{
  "activation": "squared_relu",
  "norm_eps": 1e-06,
  "positions": "rope",
  "init": "normal",
  "lr_mult_qkv": 0.4,
  "doc_mask": true
}
MLP neurons of a small language model. Each row is named by its layer, matrix (down: output weights) and neuron, and shows model dimensions 64-255. Each number is 128 + 24 x the weight over its row's rms, rounded and kept within 0 to 255. Numbers have three digits each.
After each neuron's rows, "raises" lists the tokens whose logits its output raises most directly, leaving later layers aside.

L5.down1421:114146111171146124141125133104140115116106153097175158137101141104131144114130121075150124076118106079091071175160113121146115104153155168141123144099103127106140133099135122114138129139115101162114141147118114092151123134102120120107154137069154131123126152145077153128162113160165110128165117128186155125161122151106157107141135154128162132119147160078136122099139151120097086107088149138152114085130120140180130153129081142145168108121122121161162118161153135114086151140143152075138125130154124096131076120111119084104127118111120124140133122146117160159174143186122165085
raises: "end", "ture", "ends", "time", "head"

L5.down135:129180146106123111127136130164116101144106161152139101148085152114110112141119100129119138126138139120105113133112130077144089133110116107134094140136130109136126109127144151131175118115097145108145155114123171112157100114093112130088098120148131097128141137161151115144110094127146125134149145114099129097131107089087132146120138129213161171077097134086117138107103136117114159163125139105144072111145141120137128140141142127134205079154096110118125128166120132114135075081117161179137100129176176121147195092131142123147137080132128158098148115175098166155108089126140113110
raises: " majority", " number", " proport", " origin", "ta"

L5.down1415:133174113139113151111120116133171098114157145145150155135157131143170124060114147106117150103129129152179131142140135103130126145142132121157112125128179130095122085116127156150126132106110078164107148156153098141133105163125127155096137096153103164110099134094090164145100129132166176160077164152090120086138099187094103121144147111131125100129099105102094090114088088146098137113126113132145110091102040136117142129107086154114132106138144103157134137106159148115117161147092142118138109130143122104113100146145146141163157117120150114124118130086134149064150175103166146106
raises: "ship", " ratings", " status", "s", "land"

L5.down653:117088141151119115119117128149104164115108120095086159159140117119129097121147140103132142141145157062146100096112082114133148117130141130077103121130160119122123129129093102112169155127108149113153128155150140130132160124132138097126107131160081148141116116121076150168115177163138078117128138114133103138119146134095165081152129179110118150116128118137139144090156128166136118156110149114148094146145145166139103112075151123118147139131137115123145120163128100129168183195158134133105088161129140128169117169130130128072159181169120104127115102104142153133068108107118121083
raises: "ty", "ches", " notes", "rey", "ries"

L5.down1112:134086080096102124089137130105124116135101152113143141122097185143141135095113121161158151152124114120151129138124082129140086121142121132082104126118160189162149145083135121098159123101100138158105157181118098140125166115135111126175126089132134117112160108109114189136141073113097117148120103133125106117127106192161097115147147141146137154119190097109125164163138112130095093107107118117132161111104102121112114118131136187145090149137118146107125139095121159108148177133123135105134151140129105101120120126153092120112081114107079149119150126099136116120154148132091145164
raises: "s", "ates", "min", "ies", "aps"

L5.down1697:110169124123099094136157144157119157117119100161140138119150119162141124152095141139161170096129091128122121108164137139173118168099122123125143080086148113142141119153109103136130103128143152140110117071132130107096148110146166143132111124111099100155109176154183073125150167155093111114115126090144129123167117106131192125080108131148102141148138116094108168098129106111125121144159135146099139159114130140082126167107156149181125146113114106110124142145108131139112103145103103126145136135120105100170107124102104089114136117149141153088131116127073131132126080177111122144
raises: " include", " are", " were", " themselves", " have"

L5.down1656:144118116126130168130161122149092111140159117118116106176077104147127076105106180124087164097070112129091146113126128157081135146106140143112085115101125143095119119103113108098134081116119151140133146106142127145111101101106108073081150139155106174102101097141109193153165136130156142133130138122088107116163132100150110117137123152123104136122125115141158072157128083146123189141128136151132075125153136124160119116134132163099082135126098170108087122142074167136140123171124122108133124092129148099122156104111114113098153109124112111092117151157138106147173159130105125151
raises: "alth", "ones", "ills", "ys", "ob"

L5.down243:108126095121103170128098099116119147090135149185140122168147170127119112121090147142129125133098128113138131102138146118113142086161084123114129090111124122119160137115169129159130125098131133154156101129116156173097130151174112108142128117124127133151099114159127116105106129097175156127107111138172094098103150123121120133121114147131140142154147115147127111148149088107111129126142095130153131142163140085120116195171107077112141147129134148156132107124112138116136119182161092125117144152108111139138170189115088119115060090152156079131179108106122115165174104161117130136
raises: "orate", "or", "ors", " elect", "orship"

L5.down1302:074125128137176125125103172122180109169159149160104141139110139107118110115104111129139129126156136105137086130106144129133132106130167156142123150121114132104139133162098128081131109142120134161116117083111135141112106125149119151115107125129147130122126086144130141096081119131124111151104130141095138146106178101133127099077113119138072157116112118099136173174171062105102135199129161115122132094087116130175167114160128155130134120124132120107165106120167129143128132128149127126160140104156139145108120107091121169130138132157126141116154168138111112109103130097107142135
raises: "id", "ist", "ising", "ill", "ity"

L5.down665:090071122101121138141144127113112131135143154104166143129127134097134122132122148147170115150111096138131111135108113133127140120117147118149093144160139106084163110103144128113122101103117134130157140106118121149157098136133090180127126174129185163111140158097077173123139146147122115108109112137096144138108120100122133109104132098102107077098090134149124119138112099123098133101112115132132129180105155151123136139117137123161114137155137149128109144129099089161121136111094141121167111114108103183150125110099119165119133125179123112136169146109137152137118144134092155131
raises: "ki", "hen", "co", "ka", "ław"

L5.down1277:165139116145097063109166091157097141166181169128134087102169122116148103106130114143100134133107118152154160151145152110121087104159116126100167081105110090177116137099144114161150100116132164103165116122151104125133118094110157126113128115121092100085095108135113120126151108111157115124091136140123101128120142153127089098183191135150063150125144111149105108126135093156124100143108135099123094129097106129109112166130094119113118157138178097141141128131132086140137134146126113134104125137127119127153140087130189131146129149091151145136160150132161156107136107156124130146
raises: " themselves", " itself", " them", " him", "://"

L5.down170:094086094140125112203106108116132134126154125146107165138129153088118121165157093116101137113096106074153114149109104132102121130099132130158151116085118119111123157096127128137101149150109094107131107152120121161162132130099157130141134134120128075123102110119158127152179073149119125100139131092146134119099123127133127120145130114113107120118167118148117122127131160083169116184144121148055151122154097138150122157090137158126115109117098157147117100171131134120100144128111135152121168122161133142098123141118129106138097103128163146210143152147112132106137116150129120131
raises: " two", " three", " four", " basis", " one"

L5.down30:118143139112142139094105156099165085127115130124137146128121150125107085124105136112139147129149129168145110126114135116153133156114144098127153117167130096150108076128129126096137177123133139147158140125113150142139111117114144125098093121165114150117140121114116097125141063083169137153171103115127135106163139117102131095119165137146154120138174116146128160140141166095105183140136078180137171120190138130103149133124118152124157069138150106077130112173126182181160115150131117114121089117148130111160162096105132138123177127146138144050155139148100160135123108122105163109
raises: " left", " background", " south", " center", " far"

L5.down64:107123151120088098129167157143127090133143087134159153131202139121112127128132100165083136139169103130086135160103104116078130171124108122122116114131129146145142122088130118136125131115119151114136173122138140155160131108136123133121142101105138097079084163126155138134105160122121107133102105121142164129101131091128133101117131111158118111149117114133104156111108100128123181118132167149144115103111118104114106106111130126143084134115130124132148127134126135095145117148085103084126146093132147090141137113122164091124107124172127118164148094141116097139154128146153175126
raises: "ions", "NG", "ively", "eni", "ore"

L5.down1419:133147127118113073102099111126173131113114147135161132132153187115116135143135127143146080101133154097161110128090131118140116108081160121162097162152125146119114169131107160200159155126121130137126103126099101152112139164135116192118123145109113125090068147106169146181136121094136168155129112148109143095118144141147154162119090168095098128145076125178124112118105158128124126113161116173135100146154096142169150144111114164126107167153118141120138112141097161115137108143165105146105104129142133139159136129114076119140160104136162113132125126102154127146121109124142115077
raises: "Singles", "Track", " Singles", "Representing", "Awards"

L5.down1270:147131076124107091119120144176147108096154147145140111124141140130164137132117143136141133119095115145116132122143098140146158129117117150174136113113137116118151096121152161163117129148131139088109152078127095161140157071090167144185135160129136099133122143126096141142140118120150122130156076081119116125164152167164153116120104123122139134165127136124118097143121134116161165168090157144100104112124151118111096131106145137122152150109123082134129092141113095113115091094113131111107138145152140140157161128067115126156153150118151174106121084095105144172137123116129115145
raises: " which", " them", "oth", " whom", " whose"

L5.down983:127115135139134174162117155130136098147102147176091122112130130128107134135108092136109174157150082138121148153115168112114136117119107171140090105080157153132102121138155146112141121162120089116109164116124158118120113125138103124098145138092123092140117143141100151172162141131096165086100117093139117149131148131118089118181166125104096132134144143114125123137135099100106132156112133094126168149111149146136128169124133112101175146132097129120161119151154127098124143115176140106081150163129164113142149142148081149102146085131138080134127146165129116122116159162105074136
raises: "urg", "rug", "outs", "orough", "bey"

L5.down932:174116138185151121140159117085106166131142119164124097182080099130092127111120088144147139124136106115179124082122076149169142165091135136128107150164136166144083142111132173123174130114143114106149169124089147092172137083123113154092143139151166129114092151132164104163144140114158179142136125100149121118183132123158144142138131150080165111118097153195107132126153114154132127137114117159098148186134126089129103103111137113118155159106167142105112103124104143161125102119096109112117113123125124151097145146121122151135116145137113145160097137101128143091122132130152109093
raises: " Main", " Film", " Short", " Un", "ound"

L5.down1567:132133195156150143093109137141111151134113138140116125174156154145111165124079136117147137144129106124137138139150140098086118140137128167104147160110127172133113094084089107147090131120119105132130106104092086143110117107130152113084139159141097173103169085170073069139121115114135176127070102105148124147117119154155107123124110097100121150139154117124112129137185120153146118120134197106128147112030125155094107116088108097161145123123135160140117105136115121119111161106127148118146130138125114142104111153131137121164130114161114123140128161132125088104139109121111133143
raises: " was", " had", " has", " would", " could"

L5.down761:135114121137104135151129138137074079123148136115140128156141082104125159137118108127120133111121098122130114077123080161121109145167149148082130126096153144110090122111082125147135130125136138133106144156049143090146113141123150075128114157105068105140092136092090128093120126155106125125133144145148099111157125142128110164144092086164112118113103144134131105110131138125098158098143156167173121145146130104150154127106146095094133160145109125144165152150107112105152129104162086170131117139128104092129131143137110125101154154120132141124171145168120124160147180150129160098
raises: "ger", "hel", "go", "ge", "gl"

L5.down202:128134129170147123141150141097108092104112172124137132140055130100137147176100113124152141124097151143146159127088141124110125117108120144164104146133123143130087144116112129138124156123094117112131170133096111120104171169127131174137147065141135108148112138137131157140117111122133173108095122154124089071143083126116115136125118167165155126133116170117132121111113105127108133123134079122145122141086144113123108147133112105137173161103107115130116127089128126146126146134124109085159102142103111135159112117148129111117121075122142093124138157118103136143107099139135073124
raises: "ment", "actions", "art", "old", "avor"

L5.down549:081112130095132135210075114137105172159092104159086107122177125165147122123144138172089164125121108155085148124110157137150079119115168093140172153135142107102100097099112126103113146152103141124109147084074117136101146112127103126127094105113132102122134130123126108135085146145065132127140137116142159124138133138150131144142153154147134121138081144180104099122152114094115098178153154093121119186140107134156204109146130145141117127115147178148148095106105118138128186101109146073079123145091151095143094173148114089132137133118128114115105180076110144168129099131162140109
raises: "io", "ones", "ingham", "ios", "oon"

L5.down1401:114105121110138122113101139113145148159166110118134135165135113122151123129151124121099135121137141078119134052129136159118175138143117118124101139121125082124122128156131089153130087085120148137132134164123156151155147113106133110131120181080122157113150114139127144119109166144129141176156135163151059156140158106107112145099146124118117123118115104128119177156157109107146153147149153139155099141110150102121163139109148135093122100134118123153168083131106134150148132099133081118131153172153102136119156089089146137165127111133115124131148136149154149131121101145150124150
raises: "th", "mer", "oster", " to", "ement"

L5.down1187:152129115137108144090120072132100166101081105157110137117151117122099108100128145138114118128132119164164130141104145116128140126177152135162134040116152124141133149126125131105138141134139116155089135145095119100091121126132091068146121134154088154120137157138183181124126112070159120116126118116143116122142100130155156124113114112125141126134147132140126131143130125142113132114114145127124138144046123154151092109126119171122128128142110116131112121091104146148159138167172120159148074145144166163156120116079092124184160119098131130108129128133160162165120115144118124106
raises: " ", " January", " September", " February", " early"

L5.down1161:117140119135113152159117174129169156117130093104149168099103173100095148144121139079096156136114126100121131133106145157128108161106092116131111146116136150157119136118157156120144140130143120094106127135112125142113123127116143086117095145108163175131099171139123092155114166133160117124114118127151153116147151135131163132125137134185155117147122132136159109148054128158104115132099122176116112126232096152118135114112112120109099111161137089134120147150126135149090127089130126137188149091135115090088100155110163127131136141158109140156116117133112120136153150125158175125
raises: " of", " centuries", " time", " km", " years"

L5.down293:132100216115127112096111142138119110084079138102153109178130139124145138131100130111092148173115126104130109133132166170121126121139079123118156140138178138136075121104142130118120090120141093107113120139133129106141113125143095133117137169124110175142198135144138055162086125138069163109128119072102136119119134102127112168106127144128161098113111121187113108137152169139136115143145124132119105077104153134106160113116141113148154077132118143130120126138159121122146127098137141152181134131150115119119138139136106136136126134143081105165156123151105120160106114105165132162
raises: " is", " was", " well", " has", " had"

L5.down1510:176093116105126106129132163118120131169141144155148140121110103125157166116116177096120122129136116159188134119129118134127163077107142141115143122161147138108146152101135116116143106114112145146085158149110135130136126104104117140135135161122142162137123140146144111126121147103096143129068116142111159140136127093153150139101161092123146170101132135130110124129125095162126089112123153106122185126117171112149114119108141102128136156135108150118123102143165097094106163154156153153122124137121106159112082080130151119124136102112095129114109116128120102109122145147058166121
raises: "):", ":", "-", "iment", ")."

L5.down957:090113116130095135111121141130128146134208121102105114162139143162108150151115120171093127078121095106116122098189095122144107140082114144147135121147132144144130122182100160151094130149119109145167138140124147129132136130133109092133129106121134104145109151161163092129146107135138139151113144150111149088136151141102102117110157142109128161125148111126111142054152118122134126105140109104191127100122129106107112116108125143086174131160108138137108135148110108171119127183097125151145124128188125120139100116132147095128139148104109159147098145113151125100149167110108146109
raises: " months", " weeks", " more", " days", " times"

L5.down933:131131128128103103074141136113114100113129153148106114090112163161145145122096133080150140133138118133170119094147135162120112108129140153111126159155142173173155123121117134108161117106136120127114124148087145142144143149117171138107149118119123123105103114147108108106096130149140163162099114123101142097149094151079141109094140140131075138116129119107097179118166090140105152153141150128135140164143067124120113137112116125114100119168126133105163126141120136113179125154151120106132103153101100105159117143130151101118122145123122123132096111139145123139135111072143133136
raises: "o", "ory", "rations", "ef", "ories"

L5.down680:137138104134115134138123121129136176149162147136159126147123142155111112096112077070156129155156067123182117166090145073126136132106134151128133158111114137180108186149156092129113092155179107127081127121137137160168116114140137095148133088136098139118156095134119163109146091147139131108082141142112132100184144136159128160125124109100100124052140163108146139104107108154103115132170146099129086148123133139124119115108112092136118094158103089126103100093170128108125123114104126127138140126104109131105121128159122125156136122139111146146096119138129089102104143119138120136
raises: " Sciences", " Sport", " Entertainment", " Sports", " Culture"

L5.down1502:127144155157148156134136163114158149102157144099129123157116117129081118128129158090129157108102140109129175147157155130088109166126112107100134136098145107103148112134099107114123159139133165099133129153120101138095146169116113113197128126121102135099104115101139132153148112153131145151120159109113150123125130111098103123109155137074118117164104133130117122124146105147113161140105143064100107131119114146166150153156145114119133125181131116108083124083122129113103110130119144114146137121136162140125103130140130118097160127144142132117161132113125088126138116106128114166
raises: "ent", "ace", "aces", "ates", "ide"

L5.down66:132135147151127110158126116143142167152122117142190102128114134150143114108151156107139153098139107130139115142140136098141133141129178099137119143122142182127159140123116121119129192132068126118153165154141137102159128083133082128134098114120138130133084115108061110129123146135105104173144135122155183127072137118121143123137150071068129082143116159142119163146141110142113114182129132118178140136137159099147119110146129122138141126106118133076117115123118125126109128132119101128078096116147158119142121106111180135113074142079119124136130145111122154128154129145125214134
raises: "-", "-w", "-s", "l", "-d"

L5.down853:104118156142098140096108102150120089129127134146158184085151108159064138134135128114123109117103144115119153122124133194096160148113123121125157135096173124130135124126091135096147151119122142147077134170141120127101149085130160100089091120137075151163130106171147124134168135130122207158142136162133114138129164142143179153103148116134105126155145069122146174111135129121128171108140128132128149139180124142137133145148096107154157101104117111112132097154117140182149138120155118145136163151127111159139156124126124111139099105110150102147113125146085160109166127157166136158
raises: "unct", " are", "ards", " were", " exist"

L5.down152:102105104154153149153141105114157109113172117131170153182129098136092087139150114106127121122106135141128094148183114096119119098135134117128153159157172121126112148130086152131132168113104124163138100148116101141148138153118154141135124078092120137131169115154169073115104114100173103117125114086103119150098070112102142103159110166068161132142157147170119140173115130093152126118147091133131158116179121126165107123130118142102123108122139112162100130130143150119101088075136146095156098124134121160103160116118175187094149141161147116145125099111120072113142119118137116124
raises: "ists", "ers", " Afric", " tour", " ranking"

L5.down865:145090121111138150136136181142138149137116156175150148125123110125110175148129143129119100128096121123174089109153139157146172138120102101155127158119120099117152123117097111149122161103135140147144120100077095160145118135128145142101112132095128129116063135147131098164095122123172145171136145138110144142115130162107125106151166119135115081162164120126161145160154101109116141120092144198117176118154135125139166152124133121107116105110089154162111103127117166163143137137130117133125093098145112096143152172132125119113142109108136141115123108146121091111117061109109120123
raises: " ends", " should", " und", " back", " face"

L5.down818:155159104092140111143131135107101135154141109117129131140142091120140120126115130120116086163159075132124155095163136087138149143149117130133124113128134134098103101113118154134146119070107144115158150087139139133123143162113138126088159119126085120125183137105128129117164129104113109147148135127131142175147135116136129168104148107153145142145182169109076159140151182193148091123140133116077169131133154159106138102124084123129152086114109161154169089129122131116147095144186112142089147149128132096131141166165146158108123080081109076136146136145108122117149121095120140084
raises: "ption", "sh", "cer", "stances", "ces"

L5.down552:131161132097126098181151107141127136111110164103155100111087105121156125118128152105166123113125149168148127130109109134133123121135123107059123123118112121109129123130184103153129101135145141108178133145154080157077137172160132124075132110086115151123089132118106112129152118126155104167123079150141135128141109111132097121113126117120150117135135119121132120147129103178118115151148125139163133165165074183114173113143110099182116161154144149120155157143145127164109119158131107118158129142120117156113167107156112053130109126136140107090129150122148172147099090119161106138
raises: "ara", "ne", "ac", "als", "all"

L5.down825:104093131151088144152137110111102125162091100112151124132144167124136149083118136106130106090138129109123114163165155154122133079127157119112113134138090059106124091146093092120101122116114120117181145114125117077150094114122174100083118104090112097124115182167127145073089096151152142135110128144157188162118103129093130142143121117135133144120113118172101130097066109147121094106137108118161178119118144135137112104104077139100130158137174141101143122132101117182134141125130167084099084121174174156111090095116095160112131105135116150150126129164093114119171146135138128188
raises: " industry", " business", " market", " community", " world"

L5.down171:126119155084166142143131130168164154098184151131107121121156109128171137146141143125107128141141161144165144115126150114136142154138141140075113131109110148138076114119098112154140105144137109154161109080117144144093095155122161109140108140163118151154127105132127103140137108161092124146126128112155125134118104139124141088111138161131085182122143124129143113117095137143139143134117153163120145142123118164167130126128123146114132105136142158117102100132117133168129107140160108107159148086114150134167169104169083136086086128107094077110143151157126098132072165149138065129
raises: "el", "ise", "els", "us", "ards"

L5.down863:129167150146118122109150175136132135130137122120111129143162166145159118158160115128108121160131105117143134143109144125123137133098134099149136108127151172098179133093113126134159169166085147110128104147148147127164155132123156132100132121120109107079165169138136147127104138121149135175109140123154094113168143162090137137122124125118146126100109143143110103141134151080126104115172141094139115115171140096148120159157126159114142079146135100102143116126126104151133089142126130096102120112188081140181129117143163154179137164143126124128128139128135116171123104139110150124
raises: "ly", " loan", "ce", " fire", "line"

L5.down1393:139154137119152133068126122109149090119104124154131129153154116120124129092158149171074115158148091146144179149113155126108114162175108128126113146107137130106104085112130116137153128122108139148147144079133102150108111127143081119143088173075172095118126128138086143081094154125126096157137126118116135096105169114147076141150161136172107113112134131159118191131119095114155110141155054137104103122211136141149185120096099144131108113134115105126121126109148116148134138126123127163108130112138159139121128149127105149129145107083078127148126101083116155142112131142157052113
raises: "to", "it", "alth", "at", " and"

L5.down904:133084083132155139143099160141100170117088136144107169080087137119153106179084105129173119114130107173156137095139135096148153121130175100167122156118122146106190104096151102106163129114111115121114171122166144142164126101105163168132126097126108159156107141111154160130125135138162155068087114119116126153161145134131120155080082180140142151123132109130091120143137116095148100117153130201156163097130140132148117137138126117136148156077081110130070120131162141155121128174100140166153144108146132133122153130185122118110145144134084170098125139113143150145175150108120135116
raises: " reason", " point", " date", " distance", " spot"

L5.down1150:123109117099134121135096154144084166143131116107138138142105155111157083128094159078116158108130139099138126100106156139128119120113148172110159148132148162144155109158126166156104159139138126111113082138173109118082110152130119138149154131076107107126142155161108174137106132141136146095139091112115076145105127127133200178099169113118116135162129142102101125128088139133138138120118140128112113077060141103116129136132136164109159152120134130155171107155120133133116215163113172161143120130081126141121167118144092149143113149139140121138114102134127174163177099099099127070
raises: " Center", " Union", " Centre", " Association", " Area"

L5.down810:174135153139140125139129165120155140132105087155102145137106126106132139181126125098113129132109153121160101079129124186182136129153111126138139126101148135155116143133132119144136119161129123105123104104127127099168121147176156162140143121093160074154171093126174114114109154141090123142138094106146117150133139089122123117133148096116138116110083133141139148083104092092141093118096123148110163113162160119103115119114105121135092098106166088096091136149149141136119121127106106130140163132087082143113163137087108137139105096146102120113109155117104139135099146103144100154
raises: " of", " author", " born", " commander", " Emer"

L5.down185:127147141125097159098111137180180122097112122133145117130129148102071128152085140129162135115079133134067095078153117102145141147126165123173115129137144114150152166097123116123141119151109109124135117111133143145077116116154160181159077147151134130150129127102113151109127106096139168136130132161120112125111156084125063161159102160155130159106129136136137134117134050141159119139166108077139092115143117163086162128151099161143109169118096134058147103117099131146105127161127131112098156158123115128109115099138092115117124180117116126121109131127114127149148096131091115111
raises: "ion", "low", "hed", "ious", "l"

L5.down1197:187129116098151136154165055135152120134119146130119121123162119095150096133100123151068138119077110154158147116153109156138097120166132101112132129082121142099152151124167127164096131117128122093104078150124126146117142069115127123090177148132092163140148151124174147127112066117132122155140159129110107125169148132114087134103113151114124148129084135173133036122150105137112158098154080094089098114122120142137125135123129143129078140139147127156128105149113149106139134121097098156146149108128139140155132120111125124144102125119181129112129144132130107107099123150130135071
raises: "ed", " their", " his", "ify", " poor"

L5.down490:140106156148141154070113141112109172110099127093152143129140185111130115093129153136103125125114128097141119132121145112126120113182161178142216078114109113125121115158147123150092161101125145133159119129144134148123116117154126101110125128148125116102170145097142159125137174112120156153175102155138104147135133148141152136130141099129104125124143134149111094120151139106160094166140134151081170144126179148153137124142147155089148119135126182127123136098098135161165075140162141084143132105125163109145165130126117141144125118119123150170159118103161117131167106171123139165
raises: "ord", "idence", "uss", "ise", "on"

L5.down561:136095079103108162086148153122136109162114106155134124153146151128102135119157157163116123159099147118123128139125108106127147144149142142139146132152139145138110118100173160102139169172138076104138114119116137159126116167151101114122146134093161133117153132096150135119048173134135123126142142105165107125155101130116107148146124146158095116125135127089148122140144124101104062126105140085138086099141124130131126101112165121174114154075134145134117124143140093147126096096113129164097150150171135144134116125123135127150112115136144131112095131103148145133126094141185196075
raises: "se", "c", "que", "n", "nt"

L5.down1378:148168133174150145156112104161150147145149149130123101147124100120128129134135137077125148135125156125127137115108126110158182132175091135146161108151135161169092101141159104151123133150117152122165112189116093151145114140119099136166132099179129148148160127130095130152146104117124204121156092097124169104117124118128137162127131080166124178112119150145147111106153160138138146107161120088121101130173128153154157143108118129095144095096152117145102130150127092096103128103137168131138072147144142166103118127108141137118091138144179067134125170092181148139184106101114157117
raises: " it", " she", " they", " he", " this"

L5.down1429:144104141145114122111165128139114213142142121087106113126112156147147113142103139153136074153104106144131109091167128135135106140131102125157110119119117153124127120115131110099139115114112159096140144152113158113114074082123142119149087116196111140083099106133122130130099201104081131163140108119120181106098117164115136124168128131116106136141115158113112130147167117095149138119148093138158169141163117145184131139129116121133170124162121123127112094151110094115122130163109090118109142159157111172144083135091140119140149131138082121146124140172103138101140149105106143121
raises: "-e", "-d", "-s", "-in", "-h"

L5.down666:129102119114113132133128106122122167121105121143104124116100146099137130130157124132162117151127137115076091109124114077091091128173107116109126132090107118155150133126140176102154108127147122108155105123155092099089129157122070089126095107150135101132131128141095185114114103103102154148091129125130127154136098123104103152144154091122130088115125119166152118148138152133148091168124162138135101142143135145183148147168098078151140145124138166090140118147133130130110127124111128124159142130111173125121153134119125096127067136155100150108126173141147091136123127143153127136
raises: "ne", "ld", "ons", "eds", "ful"

L5.down1645:104139117120165154103086176119178086113111102147134132140139086175136163126083134122154139112149097099085084115128091125134123165107131151136145144161117136154109077135095112121113129116097207106089149111139115145099128144078140090136077128148131133097126138096133123103076149136126102117174097148115137155137137152116103111125105126124123132181075123132154105150126111135097090120126154145138109152126164078123161118122119131138121078115116132140079142097125135167133126122111152099147135135160152119142115166141147082108144091127165085109127125096085126143117117112115157118
raises: " of", " sides", "ted", " surface", " banks"

L5.down745:110110167099118117148126136122128120161157132132117107112063152144142145108123154116118124126116130125109133155107095099137116105104147145100148058117137131118130140108125096110130109172255130114128132144124138113136098074159160131147111123162137127110141128128141170124095153140107112095132097125146146096117123102082125105117139120147130095000156127123136112136120112125176154138137116122144124125144139119134105126147135106144144136129137114114109132144139129104122118125109123078152123140146142085142105127135165127111116158126122171134093187136094111110088165108151100163
raises: " Her", " She", " A", " Like", " One"

L5.down1010:097126158104157145105130168163123118099103097143135143140127149179102125135113139099111128110094183082175122145105127121111101138123140108137094143140133132092126153172126115132099086112082128125104104107131169141123098088147115098077142114123132149178127132128154124105118175149090125117134125154130119117105138115094141141131110194104082114123141088098092119138116094160121113135114143133148167147131111156105135109149108115139149123109116144138109101149097128144121102143121130102139104155160105130141085109132090135138140135148133115155122096125117116153168118105092123136
raises: "ab", "am", " estate", "-time", "ism"

L5.down956:150113119148111121118132153120081156078148118108113154174173134133149162152121104126125139157083113147087135113108104149116188148151127116108115180083165138109117127107138134143118100094130132100157137151130174146103134107113080048140187087110094155123123115077122115114137118154118158142119157095110147122117137088136122140102126146137123108134109175096111143133149118124101133122139134143152124131111114097145129098168102136128121153153132132092123115128162094134118132157143149103114148105168131110178109173112139107102108102130139121118092108122128103131082106160143129142
raises: "red", "ore", "light", "air", "ried"

L5.down846:125085156092096106157152146114154097163146135174075168138070120101104129082143130131156128109094147139158160185114120118130118096134104100157087156134151104165102144146138110129128167119113183126111162142172139145130113092141117144131138125152090097136132096129111084141141097094105114127146098117157114151145143096187146139149129141111158120146098150113171139100083132115142098073163161121186144104173109102092153112171157146110085082123139154113159107148141106158157123129186149163150117132150113134136108126144171177124155151126157157113103161145147091133182151120147154065
raises: "ver", "c", "er", "zen", "ger"

L5.down1483:102105108143128131119135164081136142103119111095118134130158153141105141109107124080118135107162117132135175114166130120112141123106097133138105132182163114113181127187109161154150104125129135151112158162106122112124131152116144135133118128140153182180066120120129144167127138114167139133159125162156151110124120104100128129092106088108142182162134122096135075137107103145131146100108133109122098162140147129102155064154151169138095155122159151167141104085164147122222153090099108128135159117116120088153124128124134086125130130135160118109152118099122146125184094139127175071
raises: " west", " east", " south", " north", " away"